config.toml
n_layer = 9
d_model = 512
n_head = 8
n_kv_head = 8
head_dim = 64
d_mlp = 1792
vocab_size = 16384
activation = "gelu"
norm = "rmsnorm"
norm_place = "pre"
norm_eps = 1e-06
positions = "alibi"
qk_norm = false
attn_scale = 0.125
bias = "all"
tie_embeddings = true
parallel_block = false
init = "trunc"
init_std_qkv = 0.0267
init_std_o = 0.0
init_std_up = 0.0267
init_std_down = 0.0
optimizer = "muon_variant"
lr = 0.00727
lr_mult_qkv = 0.7
beta1 = 0.95
lr_head = 0.0038
warmup_steps = 200
schedule = "wsd"
decay_fraction = 0.624
decay_shape = "cos"
final_lr_fraction = 0.0
batch_tokens = [32768, 65536, 131072]
seq_len = 512
doc_mask = false
train_tokens = 870300000
steps = 13055
dataset = "wikipedia_en"
MLP neurons of a small language model. Each row is named by its layer, matrix (down: output weights) and neuron, and shows model dimensions 170-340. Each number is 128 + 24 x the weight over its row's rms, rounded and kept within 0 to 255. Numbers have three digits each.
A block is one neuron, or neurons of one layer that tend to fire together. After each block is what it responds to, as a language model described it from the Wikipedia text at the highest values.

L3.down181:153110116114162078175149114140108141096106133124082148139110135165086159113147143097118064139147114135154130137120153107157108153132072136175138141148124094106114079114128116147090135167100125124130116109109140099146133148129104171110130171091122110136149152114136143109113096146116194134155135155127145092176152101121132133129131141094116166157155112124154134151111112145126096120170104128099147146121122168117136097139128147138124156158132148142165181129140107079176134108143111141111099121160142127157125113146
L3.down443:124111120140129138149125132081158101092148126104112110107144169118104151122104141125133105169134109155137129104090105127117179101173110185137149156131123085086118133094139152144155122152161134135142121118146152112128159105124080155138088092084129116140141156119165137095129114122166134119117121145110156140176075122137088112091153142155099102145096117108155156132188114153138153127098139081190118141129123144147127118149146126099181164146129109126108183091128115114129124170091129145136140128143066102157087075158
L3.down1689:147116126175135113117152164149127181082149132165192141138149072135141159151129130121113128126135126149144122125120170117149090086154124101157128160149115115127111120099117093117151151155153109134109165157142112115159136143132130104103160103110152069121151169109126120119105171136089141130146098151138126158161118105098108146141078117104150180123121142144109110107092125104157132116131133117128141114107113144140131128115122136142153120155103083091097147145123140122109153114154118102133148096146116083142139135105
L3.down1749:140124115117073138114117150156122123113118136115162194142155114096143134145162110100148135143140109112146118147145130133119124117133088162099173154101167157156141120159129177126140098159110152149118113152135096168145080132138090125155135156126171158120141150130160127081174142183145091125130126119137122143127087123147115109199141106172124140110097138141167117111133143136163129169120136112188105118153142148132143109106118102170105137151102144150140154073123110161120125154102118146122116141101156121133084105130
Responds to: Final subword pieces completing technical terms, mostly biochemistry and chemistry, such as phospholip-ase, horm-one, phosphoryl-ate; weaker hits on verbs like is or was after a noun.

L3.down355:119123068091131143153138124150155118113168098094081099163114150139129145125125158123146125149123094107167118166134124145159159130125149143153150107169131165145141115108119126173080101138074130122097129135154055100154087129106154170135120107113145087120154126134152107110104117120143130098112108124142122126136104133159111140119140133135151160109123113123144139111112120122125111144100135146060151126122109139150141123140119125149118104091149132110121124091144165112107129117165124077112114142144115158090142139126
L3.down700:148112120142099122102150117156130131133172173155091115128142077145097109192118143112143119147171088147143160145135152148148105133108133105138107119152111068091158156122129119127115139123152124173115141137095125111179124102137151119132110117127101090092113123137118130129089168126181160111135089169120105134154108108187169155114141111130119122152146138100139147130074180143100137166097133097125163128148129120119124144147091139172152125130154167141167141102169142127114110111142112149119131137126168145145130131138
L3.down1215:095128177160133117108124138099114151106147116098158150143144111118154132129118121082185126095121124094127126126089115152119133109143074132120129158138102126134093134141128107145134128086116149126139075109198138093128135142134112130185086126096128114107073075096126172153149122118104133128143151128118105079069122130147134142143108090131157194113120097120143119116087121177124155120134142153122115120122109127112102117127125139098142156160162111133161133132157123100133191080138137090115151132142121097103136120108
L3.down1722:171118096113126124083137092150093101120135113114158192082183134133165116126123126152136146168139108150142131093128084125125129188149099102117120126104126125109166133141143137124104091104130098128108127140110137151132095122130159169111159168085137077112119126141170172133133078164137113094133133133121095145101136111115110139113088161093191122112101113120103133137133155128092123109135093146076154138123165136138117135206137131145105180123150142141108140098138142122119124122112141132103094136106136168097095169088
Responds to: Opening consonant pieces of words split into several tokens, such as bl in blamed/blank, F in Foo, R in Rigney, f in Unfortunately.

L6.down110:103137155102114130102084147100121141168164100099102153162130134149108136087114182122145109103131134121119140117139150127096134097166129091152109101142149142120108166092128147133130107129081135188131143112123136148134108094129153142157086108080087158117131113124157123134098112092151159170100143123057094164137116117121069135133142147166104063119138106097121155119134119161154137157113140178169111133136110102120113084124143144089138111099098138096161107144150121144114145113132128109099166102094127106141098142145
L6.down177:122126149156153119098121183151129137147106067126120192144163072115133128118141141105104139123143110132119154128123132150148102128131147138125131185138100142145141124145143157105132131148143096139139119122136090119157135096182150121109095132167135115142128105107121062139129113127108108097176124108157148082134147108119124164167138085109117128139078142121088140124137141167107131103165113196135161145097110150088149118123148152119121144093113145108119109101127148153157135157130164095110146167134128147115101132112
L6.down240:172081119152149112139123135128157126066101104150133107127062097133113152108104137136073097141124113172108147129185125142087142121145117139088110111173082127163128112149106121152140157128119124142169178177165128109108136115112119117196093185100150127120160132095157144120130136120147117125140129142138146189152119164118149117122100149123116140149111136148106127103132114151139168147142151120091134086093132150114114116111101135172129152105142107157126096120116159107141091143142118107110156117093113122148135148124
L6.down762:122134138168127104154127182137178140130153123112133147103149162143135115121094104115136126164126130133146114118139130103148125159153114127141125163148131175106147127113155121128158129155155149153130126108122114144126145112131142126130171107158119146154169121133141116124076154078187144150132133134122150126129137140121135156116062147081113119101160139155153172117056115156140113129178147119132096119167162114187104128153123114145119128156121098122138115116091148113129149123109129161116111136140128166114120111101
Responds to: Intensifiers and linking words that come right before an evaluative adjective in descriptions or reviews, such as most (famous), very (popular), pretty and (nice), more (conventional); weaker hits are scattered commas and function words.

L4.down1180:137126105120086085141113114087147151129142118111173123143164149119120140130156151141160145175167098113126136155193160109111131152122167161092101145125116095111137082135157153118161121119128163131166108155098149151123150142154131109114079148164118125107121109119136173134132136129105118147148100092136123117123147090100113139169176122133154130154169143136114157113131126155163110143160065127125122145116088144113160140124137113115127131155110141165127110124150079116133154132104111153152170108106141123123118132111
Responds to: Quantity words before a plural noun or "of", such as many, several, three, numerous, certain, and digits in counts like "Thousands of".

L6.down303:094096145131139181105133121134142130142126133137139118105094168139104161130125132095079123124102098145127135103148152131123098153154154148123157083135130135104133122182153109082161182116134100158130176105106113073102123113161153165144141113120179080106083140109114123108116152075097145105152147182143121126149135140141101125104113116110140086098161138175132130114128068123120156129151154121130167184117113110110084159140170111176136147134103155150136132120152134130156113118143158111103164111144143105083122175127
L6.down774:150110115131099112142141106157155125097155123098141142116141115145164116155116152155166102135099164124159131140073136117150163115118130111117176145141119169139148094134148137131170160094126101130132113159158134086117139161142095143090081108153158107095124148140160100179163132145164117146157128131106161123150111111187113116095155114141121120106141127172144112201136129125102131111167110135143147159083089122065138123136126149108075100117146141144081106115145110167095121126100144121159150119140149111096111126112
L6.down787:109109143152129137107127114135124101079161127122155132127125127086129110086140108125114132161167121093172096132146153113078103119115161142093172106118126106127111106120137151152147117076122132156150142120099124143113106154116127160143088110177128187173119090132129116105139128147081099105108143127140125133145108100137116127105073123127144096161144117147134148135133142156128092151137195158124112147134140122109098129161127142120122132121120123126141140102106112127128173093145100095139150160150124097117128125134
L6.down1550:097115156131115150094177106106159172116111117135136110131143105176129144110121162138108155115079142119133115108174149162077113142144152090163112134146107101130141136124118088110128144170143134134104095097164151086130146051102156086090112115127124153081115099138140124118137135119147115072111177108151125122153138178146112145131175110089179153195135106127128108097128133108135118123104149117186148144111111120094112139135150125154127139138092104096137106131110145135156106109099113114148161118140133159169151164126
Responds to: Degree words and slots just before an expected adjective, like more, most, very, "-ably", and commas between stacked adjectives ("a lively, unrepetitive").

L4.down1080:176117156133112079113191156146133115136139133119154147127133140115148133134099114102074116109144128153149132139117145151155127078093151070169157090165110063111139113118115118118143113131160128124097097101115149133145122119130132111130107119131122117099112122094143130126139121136139112112147129133107119065122126157149139098111113139151072101128109127118168125156093140125136080135124105128145159146162116094117126158114132143118112119105129138116158103148151116119198100145131102147139126133111117162186116165148
Responds to: Opening word pieces like En, In, Con, en, j that begin longer words (Enable, Entering, Constitutional, rejoined, LeConte), plus sentence-initial In.

L4.down12:127142150150104111104162141144105157126151121155100122151121088111099133112118142119123142113087083170137123135124107144136115161159081172107181141154155132119086128133157115133111157156130092148109142122119135073117139113130157121149128142111101099185109085069123135152123130133095152140130094106131116152173163114118138189141178129156111143158125118117149124136120131119132130118118139110141161132169174145112114149102139125148165109120106124157133104112160089101134141091153157145145124100097101079132065185097
Responds to: Function words that open a description or judgment of someone or something, like "described X as", "emphasizing its/his", "contrasted him with", "due to its".

L4.down217:094141084126109130130117134116113109107128179143106122145139126165140092150122117125108108121092152162163121139116160110154094102165149137147108126144100123121168162150138078148170180148162122106138116105088103118130157149151146128126096146121115148139156138139121152111097109103118104163129151178114114137106069110134137163133134129111129111113101119097172149107079147140094128147129160141130147141137173101182138145105102116097094106152107153095138121092160121085109129126147166144118144146129110150136080137130
Responds to: Verbs and nouns of saying, thinking or deciding that open a reported clause, often right after the subject, such as said, stated, thought, decision.

L3.down0:089100156137140125069135138150112204139120122113159161112123127070141133129137094110102162120128152119114128140123156122093137110103110103170173102112098153142128160116162134123176151110121105119107133107090120106120142130115132108141107082125152139142142120125140084138118110125127107114134114148136154118082127135084144110153135218173153126113134135108122127129160125111125135140151103128155104098116138081133108137125139105105143130162125133155142113123114093134145144133106109153131153137133146092137140187149
L3.down126:130170129085111110094127122101126134116142144135161152095146108154171133111108101161146161143128122116172131152147105110121107101151106163161136175117153182163097161132156136114104103137107159157113142135143076088166155153125192120151141130127134114120160128172133150166128110090153116127119124137095169122168161161168143085127137128155089160157091132112140111128136105100100182169152113112142188090146153104096123113120142125114114110107131157139148102109131131157123120145146095123100122169159182132124146095132
L3.down1406:175107114157110128090133091164142139130088104089125164148126133092110167106135129146114116124091075138088151143130117136099124102109143157141169161097103123121113110123149097124151118152170122144164156103105105125079133144130118086106124122141121087140128113112134124117133110102158135087104147156135136154142097147100128119116150145149112154109158072139130133141127132121158111113135175165143142132127105124109133102117100151112151138149133125142139125102152106166147117151133111147132192131138113108134170132109
L3.down1651:113124126093106183120145126098152148107087112083117132130097133132113119113105140148178140134130118115151119135162108092127130067105137160127166132109145063108118132127161098096150110115132111087147146142101067086118131132115116131115138110124140121135158136110209097115117133104142124088101115094110191147146117111115097133147095075163131145103140113128156154130179080093144121128125121115143102103139117119179132104102090156099140137136104111140125117150082137145148133115155108132125073138140109103148138125096
Responds to: Final pieces of abstract or process nouns, often after "the" or in headings, such as restruct-uring, avail-ability, effic-acy, attendance.

L6.down222:119137154069134136108152148105119113117146156113128123133122152125095114140102158112127152102103120134125141123090165133108120150158154114100150164147091134157112177098114137088110153124117143124070149155134174096120147148087114139140135139146180128143126143143129174111134137078153147143156142143129147146143073114121151131140146160121141147079155118104143107138153147115140125125151111127111123100127132151130129127144106172121158102099094111134145122076152183185076158084154133120115149129178118106088120136103
L6.down495:141178123145146161150118128119150121117092113139166140108129064133123102143123084150124155138187144136155134118150094147141112107141156144126143148152157163143134171111147120085135171102121107152147106111117134099063087122161100116131150152129116154107114145078136134125113088092122090130151139154172167150126139110120134104147120192177111152117095158096118135120160099109111149136153138142158129136100123099094149116147177080130106148129119083108099126129107125152107149119134121135138126153147178180128108166124
L6.down939:136074107111137133095105150132109124126141160156105128105165136117104132191092135127136114119112138147101137133130096114140152118155183155143151146094135169128138134165118111134122123130152129134166159135101119126121093137182095122143161147094105089104125108105106157109137111156102104092114118126136141117114151130122152123151107096120169127120106174128138101154148142102133133110105178142066148148111114098111114107146112107112110109161099108158176122150127132188124086164108091118143160202147118077161132141134
L6.down1426:143150152091139172168084137123165116141085153085127134146141145141117094130132124149121153109163152106151080112105102110110128162091132109109158133141102145128130129145136138139165159140151143096148121154142152134155129155114141133131083103139101143138125135119124146129084094093121127126147087118137122129163148147173107108116147167115132116126133076106114163131181114105121077207124122104123146155161098112107197121127123123114130124115102118155118117129124107107162097108151077105121166175169141131151143134122
Responds to: Word stems or middle pieces inside longer words, just before a suffix such as -ing, -ed or -ive, e.g. resp-ect, execut-ing, co-hes-ive.

L3.down1075:154100138128136151092122164134161178122112158172143146126120094127119162154118103105153125088177132135142124107160188118175150109144113125146141163111112103101119120136093115154107142154154110124149145145105094134116135113123127138160118148090160070122146146117130101066139109124109099141135098134147125123133096109135116120143114134147134155095130109148166136115141086093174135120135173093141138143160164140131129105145118154113099132158122087143096146114146131152137123148080082092134115104139127053104149140137
L3.down1105:091105101113107154078114156109134191139114127141112122117157106096144130121141125115136146110101119156124148155102150136116151098142125136105147138120126102096171120093148146134110124110113149133136139086113120107146120136121106074135120114108118136089133187146160128101137119132134140107133136107139117128143150117149134128106084086149152155111142140152118112079157148120119121165113173145081120166115121116189163070148144164120130125186102069143125141142119153107127120103121112138111117127118128101140146130126
L3.down1285:148125100116145153094125107168117120162150123150118121151129093113157106103131080172149138084226113136111154119134167129120131141109116086141123181126110097170111116139111172178142161133130108128129158105097097127130131088118107118146110154090176145113127159114160068088129132119147110133144168120125084130112142068100149115101138122114122169106068164156163103103110128108141138097103183114113120110103143150082158088152117144142138138181134113132142157137176157085084114149159111170144111111129137130144117104113
L3.down1479:142103121112122132100138125134145120130148168130097158105147109123129141132097139109106097120155127124140101136138073130125165099129075111131127116157111134161145084080161150135142128117136152124150177130160110142122138130160081147140110173121087100137104185136146092126105136100099104079120150063106130106155157131114136104113138164135119166160132137136142174075150155122142155117157133118117132114154106129151103140152182179114085152158132101177134067118160144161126103104115080162157133138117153133150141122103
Responds to: Surnames or their first piece right after a first name or initial, e.g. Matt Smith, Roy Jen(kins), Nathan Johnson, in lists and prose.

L3.down309:086132114134141127095113128147106127156102110176133109157102117136109129161108092127137134140146069139137103105139149182095130104144155124115134072152129108127126111158147136148138116153123137154125135089146139136133092131127083080154118140143096073140143148161161144139120094157127145166121151110140104177112164128103136144157117134122129135120119159151140128129116152162140157073106128131108170122132168128108135117148149111118142145147165125163107110119124099125124159111119129132152148127094092115146154171121
L3.down780:121178090084133091123205165105119092150110115154160116119176113145108141159126111184091111121113111109148087138140102162073129114154135172147163160132132119147132102145148145137116106130156141135137128125181146124137154104139127144109095115176136136116107126162098127126134117119151096144104164101144136110125188097123151151167140125139155117148117128190120092107161124142130128124153118147145111162160092093098106130087143110127121156159126132115112120104113114138170195145126099138133114113138148116123101122117
L3.down787:113121133133139122140083109124130173113146139156135157138118139153121124145132142155157131112138121136113160137171156099159137147049107136163148102162153111151106125146127113157155115128103145128050135130150113113161061169118140094143126100145091119089178112091147167090155110137125143105170116161157123142130143100140115134120113110141126093131097074146114154110161144114163123137135087103195094085163082121132152163109094144151115121115146139178181115116165121143139175138100100126143126117108106150145150103149
L3.down1426:110133071103144122089176147121156105123115107115143112166154130084116148160145089184184134096161103117093114163115104107124125119130122114120133178146128153125154042152180101132138133135147129139165100139131105138077110166131143131136093181156112079100100118155142123094110109108109140139159145153121086119126110141100131091140172118147113113108119169129161151116155138163187136138170094074129163152125115137125119159106133118144126145129123119156160075098114101140161142123159112122167133135099105128079150143138
Responds to: Number words and quantifiers that open a counted noun phrase, such as two, three, several, all, many, various, often after one of or in.

L3.down1094:156134163125169136154172112135124212133090152151120131171118142132137145141132098163135156110137145125139123162136124128139151122097105143158124136134151092097107126133109145138098155150120097132131155118139111188163129115125151107121089101119094130115146107173130087144135134113091121151139106146131123109146105143141148144128130167131119089140104155172146121139112111165119095148127138121096135119172160144103123106089118140130142111126104133142158117099132141145103117113099105120098115139112092097117093175101
L3.down1193:141122098120161110145106158101092135116125100149136084096116138113177165102121154157137156112094164124123069162138143155149144147104122111104134103158095121151116134134153112147181140140093157122107149129115163170074116103086123136127123113119098112132111110103117138105100127127128158186077143128124121131158128142108134119120099104082129121127117085144137149121103107125147154092062150111145118130120154135054108141139151125137125115147120127141191122145147103131119142126146113150134115120137131107137120095133
L3.down1486:094105100109126177146150128070116174166130142124120122145104112111145129121101112140115125164164131103155092123124123130122109140105105138129130099101179149140158128177101117155126083129103135121111152146130168124132082101134122158166129101095159131124133120127178123158073099097138093109111117092155119110137114177117122111152113168134102136149126125147137131155103125125126090167103126128104127123126115110120137141055155148129131151095140138118152116110147135119147158136143116136148165120126135148125124143127
L3.down1622:150116130099126137126156157139097161149113137173118092121134099098107171162112106138125108140099166128139113108132139070130135122160146108112097139140153114154136132111125158141118125108133122131122145138097120132160136144095120074131122101180134135104127112138135141163153118138103089117093139151117148097103153181149106144124147136114096138108185123153120119180126146136107124175116100105107123144114096101152127106118136152152116127152157171135148108117152100140097128079094141176136116127101116104123112079134
Responds to: The preposition in (occasionally into) starting a time or place phrase after a comma, verb or sentence start, e.g. ", in Norfolk", "released in 2007", "In June 2015".

L6.down992:122163132143135123183117122121129142181145097137171161143118155129109152111125129130108126125118091149123130133136122150102113126123142113124138130117150106109158096121176146143091074123134136141109129120138179078157105122085154108148086121116160146087142096122168129082073145117157140101150136095156126147117121151100138104103122163139145125147124120137144147122149177152109156076123129113126133146134114113110117125136135168161148126116174094129150168134129057156167122145120141104192097091111108118106132146079
L6.down1346:125127149112127135118111136130112128125120105128092104144103185114138114099112128115061141139120079140121148081107130110114087104127154143167149098155094120152137165126151124130105177167079116143133078115118128114071129125110112124164123137154131080132138163110075108116063134161154095101153123146157122109137123143142133125146128140159110118115117125164125157110075153145140113143119123111113125153144150097149133139071061103115141108095121155111133102122116104121124098131126121097098133140146143135117125092088
L6.down1674:117149110124083102072136115117090116115136067120135148165132105115155137148111144125103111097148131134100074139119151133125145152113108142173089134110140126122137134143109130116120124155107050130122108126129157156162136108137111143051097118125109106131121141134120101164108116086113125100127144101144150075136105149145077114168125163137151162131144125075117141113096145128139121139139113157109137088126127128129116097123154089127131155097093176137106120116122145178161163133073143121093127108105135123148093116165
L6.down1767:136145090135119096119171100129106162127158119131117112120142176084152080152138116117120167092097126124167154177138120104106110142144133151131160174116113107113153107121163140136120162142092145130115133131091115139124114102121119111184130141172121129109123151147142145160113128129169104134160112143128146107163123119105128197120168140173155112125159155138154124150133150137129104129138155132133157166154147081170117104101117124103135136121134154098148118168193160124154133160140165137140147096142126077115125036122
Responds to: Fires on verbs, adjectives and nouns that take a following that- or to-clause, such as understood, unclear, determined, stated, due.

L3.down931:141080092132141145143133152148090114145165142121142117152122088140114145116069132082131156137127109169155134106144136141127153136147123107157156185148119127149157102106142142130128122109140082098142137141162117122161124143119133158127088106126146128155168119146115142122107152115137133151138124137155152115148144095129081135171147148112185106111149138129131143098160088149112108128112136170154157175168106136135112152175119107136141137148104147158093108117146087138187127167140156172131124095088134108128127167153
L3.down1196:138105113113118144104133136142096140129143183127124109077137126127087165131125115133204156144085137194128143138137156135088089150170134155157154173128154123102148111131171110111130110173125091095115096113099159097157141114151146146142083131144095135146113107181144172070139135106091134162116137140110150115124193121139148107140093124107171111147075117102160137108143148187090146100126120134082108159135119109119123168156116105135124131178104124142073069127154121139179078180135131119078152111095090110136081119133
L3.down1387:117139127174113144140141118150142137153132115131149126148140158108103113147109101123150139137078087144154109141166124110125143137133178102129153129130132143147117117115142164118156131127134084113142138162122153117193132154148129130152143157111174125124091134122179106139145128132100125184105129093117151147123082138197102190122134112104144160151135197158111147136135134156137154103140087093143111163150124131130151070114149158098105112115154125186139134092108121136110145123109099117111158109172146105123128142114
L3.down1695:142167094112108123109112155130134146137196130117090130146132143117152106193172145108128143140091123135106160114141122156107132155146159127135128123137136131143131132120158126149143115091153123168131113143136159093115112097160144092108120113124128134094147185115121164128120118127112126120084131182136135100122153128117104119152159102103106168121119141094164118133136102187139126133145121104128135107145138136146155119121113114102153134145122111114152103143150171104151157137111124133084142115148124117118063128143
Responds to: Tokens that link or modify adjectives before the next descriptor, like "and" between adjectives, "more", "very", or -ly adverbs, as in "pretty and nice".

L4.down973:135093110085151122093085136078148123161153122091109120143127111153093171133153092113107107165144130104174092147084156136161148126140111135128139111139128104085156085127130150132130186144141088153160131121140166110108124168151136120132080114113100102162153141120115165121115145126100135119124145128097102063141132118141113077141144190094106137108157161119143164127128139139146139153152106108126108115120154138070068095138118142139178153178182121124110103156121124128129107145115085137178109129106116131111127135152
Responds to: Final token of town, city or region names, often a word piece ending the name, after in/of and before a comma, e.g. Lüb-eck, Pasad-ena, B-aku.

L4.down1250:146136097137128137107116147104156141103091127074143128128203150167095167088104110134172133138151127113088104086105114134129133088125151096137146150133125116146158140185116114117153158118145135110116157138114100133078104121118112140162112130119092118098083120169119133146120159118091114166139142115122121161168156116099126139138107170131146120044128116090111113155100159114106165120127123135156160137159120094133129134117164143091138093127061137150134145112133116138111140169119132145156141134126145142148134150105
Responds to: Short interior word-piece fragments, usually the root inside a longer word split into pieces, as in appre-ci-ated, recon-stru-cted, Inter-pret-ation, and name parts like Ran-je-et.

L3.down172:120161115083149129096126101151177124139138140154101132134110154120116116116124123125097172139120116130126099133135107108126179150144129123149125150125095166099089164109140127120160116099160151137116133116128139189133170117165119141069119133140110152119127100191152175107120129129136139116120089125106135089126116090156196138122175088115098101123119139126102181145127143125126113142135149119124125108128101130151134138100090126130136118132118140113133119152115136138127157120101105147118115138096171081161098128139
L3.down689:116118108151158148110152102120145136103147132159139075145143100125110109131128108164134120102114118134112104133122144125136101117173139137148147166138120109157079138152104160123140106106111113085099121143106146147138166084136130103130142145106115111146171119081146136174127173106088158181160137107101127146105115121124135137159129100152151122128088143168130171101108131121102162128132118110134094142134156108104103129144090137123146144158174120147096152169148107130185195165116150141126131144142128143146130093124
L3.down966:142165168097130109149075152135168114066123156141147127122163125128108089110138091088105104143073139130106160125160092130114118123081140112102128113137131118141115163095173177112117126108119133176153167128174160105113123132130130150152156093124131095133140118099103117078099156127133120117153094086093093145161090110173132131100169133131143115131123164130143122148133147133114122116123140162184123113167099136122128079090150164095162116140143113155118136160138106133129133123158161130155118131091116123155113109121
L3.down1223:106142130141112126091161113126154145111095122135124136147138178148131132118137089146137099136126113124129087114164176146168118141164118136167104083151117106156129123138130128153103136118105126124160107165126169094108116127132133112139091117106128127172147125114161119157120127150137110117111159114099107127089128169117155156124109155088130096156079119152085122140142150150115098081129156157149153132102128096130146122107141127130121176112105135149103104134099123128126105126119123116140108112143098148121120133123
Responds to: Fires on words that open a following clause or purpose: reporting verbs before "that" (stated, noted, arguing), infinitive "to" after intend/tried/wanted, and modals such as would.

L6.down128:119160140150072114134121101105147136091161130144160141129167103151151165131139131124117148100129137134149151124172160122124135117131082149159117098132130130113096143187124132131119111121110135121087119143132144173108159177132119122143111111151196122134113140155115131114101111159102152126134167104077138111127150073164107103118115125128109109169158132128172121120098161123150164109137147114161170109132127129149082133112147121051103112122146157121131164127136105175103088135168157148111088134130160138143118156161
L6.down247:146132121113120120107104146139153081092124107127125128140172121158147138136135133115103136104145126114163106094140118131146129133100129178108085142138136144132127126112151140138119157160124114129169114128119129141103134118145144145103080164133097140163094134105091130076108124151131116118155101140069142121095181108161109131146134154140124141143133103137134121167139120084134137096123115101138172090143091134142125108149142119109125138167138111145110108132140110141121098124175129123140136109157154154100094113124
L6.down267:162144148127146112116110160121129116174101122119137130126131155090153161159142135119112163154114118110180118179125149120132148123134101113117088120144123121131177117130120147106154113107123143105095117127095111114103159113135158126095118107150151122137144112139111109142124112138091112128132168132131133137142146131129132105120158174102154136129164131088140146128129112095144099123106116141129099171117142122144120119134131130110125114110104113111138137122100116141102129124147150132131104170142107192062139091117
L6.down1335:161154109123108123140139110128139144109163100122142164095171118096116142131168103124140101133168089105146137171140126126128120116196118117098095127150138132108135116130078157113138134126117152114125135135146161130158131129115116104102133105143133129138086104118220131134054124091133106096125134125161108116143108137132114145110087087149148124154123128138119096157138170110103170133123115118114164100107135154123115141137129109142126153161101113118138145112110138154135101149165119123134126104097126117068158153109
Responds to: Later pieces or first words of proper names, mostly US town names before a state (Or-well, Fair-field, Fre-mont), also personal names (Richard, Edward, Smith).

L4.down83:139128121124107144101147128130113124127141132130136104140146131126113104147135086162152091153131118148139115111064160135112144114130121148148142105189150179135121170156166104108144097123161079104074137117110166150088169114121148152112104158158125122128134108145088134099114123113147164094149095143056120152092115145119135097129106122129102144185092129119121117121139142167134142119106157169139111168127105133133161099165084136140107128153154140122120099135154131119114146109099091138089162138095125185129112120137
Responds to: Two groups: field names in infobox lists and table headers (Location, Votes, ±%, Label, Position), and degree adverbs before adjectives (most popular, extremely playful, especially damaging).

L6.down193:134135176091145120116126162134132099109161129154139144184129094104143153138155137127132143107073113138152138114137137081121133074102132128109135118117091154126142139112143113131143119094143140139156087083145116129174105106159134135083068110106082122125129134181152135128105130105092163133132164160140087120173136131131115126153116105123144139128131114104137125129120149152097146162160116122133123153059090126106144108105084100142105117113126175135156117116164137132116092137115116155116128114130108142142143154164
L6.down367:128126103137167149151140134101150104099118130127109148155129119100130143138134125131190116115122137114159110168136115135152164095123089128132164114125119124128129125129113135119121136121116164118159133148142102192126106169117134111111134128139131141120138098165128125112141121117132105124058118112135073156136126042129120112157157102121096109106145091132089142141123151125107102146091130104096133096144127142173097141144161127124120129150111118121144102123110117126151168114085105149075138138158164143124125154109
L6.down1435:085107131085111117122119103105137135107139126146068100176127126085112120092125138135122124120089112115152095134158133162143147120119103109072169100113125112124090116141072130086122136096135147129128129137111155127096122134086174064144121104132136117124135160149145177115090136090098117124173103127097097148092140121142142129133124126152094082099151121113110147158128141179115102156115146076137108076131104124140134102104122143164100128138056128130147137093169087114082140087138137109126117172109139127115117135121
L6.down1514:119169133120154105145145131139182131121141147126145132125172180153134106151154146133140113121098115125110136141169139110159136090076164102124130180128122078114125098152197140112124140112159126178109117113136126131115174152101110095111077089095117165102083102086156063113132134118136162150157139131071081134087146068111100117151156084151123096125153138124136178108137119121175130109167097121134126144122085114118153156112146120138084123153119157174073127111128120115109140136133137135126107176085157150125149104168
Responds to: Words that open a noun phrase or take an object, such as superlatives and quantifiers after "one of the" (best, few, last, only) and transitive verbs (address, enhance, hinder).

L6.down138:135117094181114150114108110128155128133120138120128125104100128131137123171133125112059133118081074092151122111102124135120146114129151116070134099105116101121118118133186127165165155148112107111130168093105107156134118087105118097113096124113109095134124129159130175091113137117143154113174137132146157145149119082124139115127144119137102110081158128089131094135186137118130122102106098123181129159101103145130130092089134115124158147140101164117144116124166112106090117187124182191124163106096108124190153139140
L6.down505:115175164163111104136145098173137062108153137132126107139135154108115108119104122111128140173124107120118174130118126093163157108152144126134088119145123146147074114132138164126131158148125141148102136117124114119134143112123105118130114086112129118124107165117117126120113132150128149138143084072064147096158153123075104101111125087105094151135115104159163154085100120129130127166137106111134147119091132121124104128129175187112105112124117112148109110145110141151128115132161111171156092131164142120146109091143
L6.down763:104156146169142152108114175137141137153106110103121129147155092115107118085093131106110123118102090116148087095120157106085124150078127134123140147128143126108119126103112107088138152106113104172092146129138147117121127102131129145157135132154117111128141146120121097124130094108102131112131132077123150115135105142111121113127114089109140121111127138119123099138098140078099080161135143175106125142138147078104145104151145114134118145134135108155141150146096169126140167157125135106161143105070101116105125152110
L6.down965:139103123134114140160152152120120112127159120103155116104137118154138154090118130045151165161122137128079128141115070134114132136163099138133098157095165137115078135142171155139133119122171128151138153105108148137130106121084133140134119120083126137120095163106123128094139128112082127131070168110130131135136076092097137158169144117129099141125109118131166111129128067123107143147089145127132144125127094134189144102129082136088126127138117106123088092129146151105138134155126114112163156128110085106151117094125
Responds to: Final pieces of nouns for measured quantities or substances in science text (horm-one, absor-ption, aff-inity, concentration), plus injury and hardship words (suffering, wounds, spinal cord).